python train.py --n_head=4 --head_dim=64 --d_mlp=1024 --norm_eps=1e-06 --bias="none" --extras=["capped logits"] --init_std_qkv=0.04 --init_std_o=0.0496 --init_std_up=0.0572 --beta1=0.9 --schedule="wsd" --final_lr_fraction=0.05 --batch_tokens=65536 --doc_mask=true --dataset="wikipedia_en"
MLP neurons of a small language model. Each row is named by its layer, matrix (up: input weights) and neuron, and shows model dimensions 0-255. Each number is 500 + 50 x the weight over its row's rms, rounded and kept within 0 to 999. Numbers have three digits each.
Before each neuron's rows, "fires in" lists the words (lower case) most often at its 100 highest values on Wikipedia text that the model never trained on.

fires in: "1", "2", "4", "3", "one", "10"
L15.up368:370490510461420530464501486412482555549513443528557537394571473387466513452506384427530447483564548481458512500460529508507508540521551527416593534619494507534533471477505509531498671513506445581465578563568545486412459545538469488592454532548588494536460477510487376489494546490479500543559435551478588381467561542542496481566514470475534497565572421497381517459490535498441534476442407428524426479514407534490548431428525483569500488503524503553508545512529504457494462479488508525438477442451503484418516479508510502495473443437566482551549532502441406518484449410598582478551464467384502484556432403543503563521471521582547410509521460492531547464552478551542547569512527522453506471484503460511467533553531540539581498497414520557476464459488445452466514537449595

fires in: "these", "of", "that", "this", "its", "down"
L8.up891:502447504519498511487513526483506526426600586603529448460436549522548437531461514438443520530527493519583520529513602552491515485507433458460587482444504482447472545480494505435509566544606497560517463561435426499550582494466503413618515531527451443476472338554445470478564520422455569587537497477621468490513527550577518570460547506515507548515437399521467560473565496485515616495476523518468498458574503504494528519521541558541536429521512497519587533487549503494479535453496441513490482418494494551481575585521543498594457579530569521479530478453470586544480535451478442475486578536518560495626430471517502434401466476480464418437537561479523450465527473546505549540497499489441392487511621476522425372621499625523487503497478440486545539532505421551515509572545462

fires in: "in", "sent", "general", "under", "admiral", "shot"
L6.up726:549526479543455479449515359572508477502518568530552458318583519542630479490471539560560541417590545556470555522496438528361479539492498510508649483429476552515501575513516580389570556521644529431513515506544576462537619485447489485439444431423546531517490494490585508547476562429447485483451495521511610527467465485534502423471564457587447491461510504487496515430514512527483530550479452465554524481459461502465490467471508539491544547477530492495543478542460546589401576404518476484471499404477544479490586480495472464458535491532525512520521549491409514468462468522594505553518520556460423467529556581407585527504496518540566415454501532410543525422436484472462547525469426440521552554487527587500573510555517419521505503558499488533507521529451495514454499534500548

fires in: "from", "to", "with", "promoted", "atinga"
L6.up126:417509469486447482463547445485465552440530508466494465447484603524556433543400576384475474465487503504495529421550534557567527477493474597537542592529521523478478457561450493466491499462598429509545513453427451514448545510559506452488561460526541484484438559488537487518601491526407517550477442457451507467534439416507474526491533452508565466486466479535633463460506489550471490549474501475532462561414571429414590487479464464462537529602460467658489581570505532523471578409439554532430513491471493489486553474470480508557562526506603517397469579512577570481516457537484479576405501456493373461469407485474500463502472386484528530479483482547537593506476506554481504534495542514490374533537545491518475514543462524430563536511569464415644566438532422453460442512463488

fires in: "city", "state", "town", "local", "country"
L4.up62:510577476540447491485535522521482439538453512525429418488580483573501530472613520553498513427578506505499498505629521537468627396470388507441571548589512483588522436521465486508547517496507434542521554534523528407516482426537513515543542471444506538523486513533477462485486499465474480465429462524480495406562459565563400538450548486550466517473551471466545551555575414455464430573462466370450449515530426494482471597501479546503487439438473423463502525507537483461446468423466466494430530499514484555422553493506443486484490508536532491378527510430593416503517428470610471448490558427409547450481517488517495418514500471461428549431511618508553502447551483511356525563459343417465497517548566459507437470520518500461419530502480563476570434541482480511536446463539474

fires in: "to", "chair", "beliefs"
L4.up600:478491537481563372457468459513480506484447566401459414451495575456513480516505516523457444440441480618456548519537533471454526449488501577467523474524518532472447592540493512488485508486553487526487575480455503493545574470492440494444445389464372534446498504429570535437485530523455468463548553568606468438506487415528415534409497502470501493502574365447504555442461465354436511567568635500496416477482476466491556481493571403509477518522511495552503495524433491506541464530480501460481530559428530540572528487445454421506573526517520463500562459495486477521530458484558404477572526588491482495525558503408428549472351495513460489492423493610473452482552582498468531509511467473463566463497583574540485431529353451514465580544467450459488505571441488474547582541475483

fires in: "have", "ve", "t", "re", "ibn", "all"
L11.up998:500518499566541517544475480524498454548518468623570416407574448480630488521519533489625522555534514426450412497544416407563441471557502458515530505532469551517455375505538429600577465522584480555430569546579482513581462483565449438596466518554474480530479595567508497456499534475539485438531478568504568473448463526469465561475517543489483488561417513424455461484537466505523487501454470543491486468472435493526445533624500485443536553563559466468553535533461460493459468539579486584509558455553533403426486422520438507416385574471444491494491554487443437450457607497594580505538440523484510586428498542492462476548596500524545508480531477528390525478460494540402528553508477528518440521525476451509486457515510426485515399542382524539545515457513543492432534526520543

fires in: "only", "have", "been", "time", "still", "be"
L6.up800:507539439531537506582528491474515457556450491550452470493566438503515485577442476395563489485556437579445490466480508446502465563522481492487468440579528464539461512480639439471519510453609310468404569433651561535539492529506458460576541509485501523587427562470538534401458535421514531539437512549445469510471467466528509503479508473395435507608499432438497581493555474579581435490431461422438468450458460466563434481479522514534532453515500401511645559416547410349540457501504492527519510495482448459445497520562527554479451538512520466388476511452477462479538488518490537555491437481516453580542523550468579499529612549499508435525537524474542507562484503426551514530492464517506466461400543514489461469492516436499496503474483462525507508552432537480514409552516465

fires in: "a", "one"
L4.up736:397489509469456521457515405468516487478533452545503429443573438455625533519561524372538463580503498448402526561552468481497572459503571445474539504600510448520558489501606491404495452576495476482423556438567467486557448450577531426518548453550509521602494527490524527424569546420482502492478538530470526464509506602600506554621491564501466503551528485456541474416489494473484483505517478448556473385443481596478506553496518534530465646433560483484567483489605516448475458508465492554505528417459407497425516461519373451476420509491481448550490466455529413504490553521522433503470467412405533519586546489528511555618484503469436420491493609492426522507449516448428471500488577460488503481468498410471459514508500521531449544478490471459475476443531443531522425505451544

fires in: "was", "is", "be", "been"
L8.up849:389465479480470472574496570532458472457507540458432509539519533482597428435470413403456527394422407380534501467514467503534505502550547548439531529500557486543434476423512461473564507438535456535453498476578492529544486583529396542510430566427506460569437443529600487421542533510396456480572549433478494415545504572563431541441508516516495520464501517488479480460480531479546467479478445399494521447419475528487512457547525452451588545477596455567473498539629446476458511499483533518477479461503536511555621524542495510501450534559553479476540571478505547492533334509485447518472429507509517506576564481481540459574508397474487495532426515518489528510600499475442654569533481454408511547531604544504506473470498490555404530532559565527472460527518582479445515524555556

fires in: "one", "some", "more", "most", "consists", "claimed"
L20.up924:453383425511560477474494455474529500551483478479458422542525549423569424501418544385542559572547538509467522507521465511402585533434449416468491526508504547437489488504505403545501514521514425367467529413574520439526473417569459448533460558607476480587544470555564499422495503522554554421376468564535482456482466491439454459562499520473454461531613532552489595550468470513598506534433574441577506436503468528528483418517489499542512511599500447536540477456401451573623544461521529472491513498468546431486447408490504490538429444490529481569497556483454501460431446490489422477439530470417500535525491414460521604502505489497490476474498525460476553515534529511510563475457550402572573507478512459576537472413467536395429503573442508507508476509419567490575458478507514

fires in: "has", "had", "have", "having", "is", "ve"
L20.up372:359448468560486474526489489561529441498530548468457511552524429634495471471531387428552488459517521437459473538458361521534474436517457504567426540505530501521453514435625435556558545412600533469494469540495470506545497532540535397489470476489585554470478487549441531491593492488524520524476532522535435510510515446440346584415474601465381513585455469471527532491560467465528512459485505390483474559467532525478509489550515447460483493509496461465519489435575466494572504527530509552501488528435541413533536524521491504455453507551479594505562477428467524482538529486499569480585476536501565550476496501503565502596558461487580470493505534567467544502434447606488590461433347423460496400560532489516581531552501497415467485487522484481563471397448531469480438515595481

fires in: "in", "from", "of"
L11.up1020:438487525506475538561545473471392542468582516470548486489488503368566496486400489499540466424511401483549570519494557520374554501462552422452581538543425474424447433502509496327596428478579486542497531506444553486508512533562488516485525374527452491417500521467507491418512597420500538527456567360445489474545477484492479505399525533546522474517496533512526423525430558519511506510492504366614471485547483548560488500524516533581496526490457510555554494452529527520493501547494501521434521527559484470492496422518601561534447483426590459521475537500531555517488480444473535486506549528471413470455487529453521574453445498444448506520413597414502457480511493508527575547525515497406510548464508494392534571573473607453556489377476446437446463540563532468453509529472455

fires in: "1", "m", "medal", "2"
L4.up601:440509573447479469469562460489496429455422478589486508521524431525598469485550489436558459553560444473564492674479522442505553530626484548511521514512557491484561558447486513499483466498577429483486449468561445435460585456515426554483518526496462530486406449478443521410536478413545468484520473426439531503512530504568466566471532469443458629514493503514520500596405522464393589473441452492560389444545490578417485507483520539559489462563476397579456459582521462537479465538506468467520580460534479455512561440501543619511415576535524455472516502435584521501466458509494566522502475426482448470564447535464491485471487481560573488405520503546497479462567463473496549511566525484478519423437528502494402553465458560424586478437532495504488545514583550593396503492525592

fires in: "is", "was", "are", "were"
L6.up34:466497557517556524543518502502510481563490526478621403494542457455486484524555466442561436431456533435473537496545515500466541426540523494514440454516518434472495497522476512412468462463544548543594489517524544465434444362502556477434515389466444453511495448553489496506443555538570573459454488506472561504531484574442467603537474550504538394466388483499484518507508367519465482493505413472458450488510528565449482509496444450475476418513546600445546505460545426466439556443475491546510479555524463482377511443421462506517515538499578503446485542483518480503466545447530504521566473419486628389651443501454504454566484526494520529456476551470444555457516385490507602457419443473467555512470447626531437522501405447434491485479605568560552506487521482489393414490499443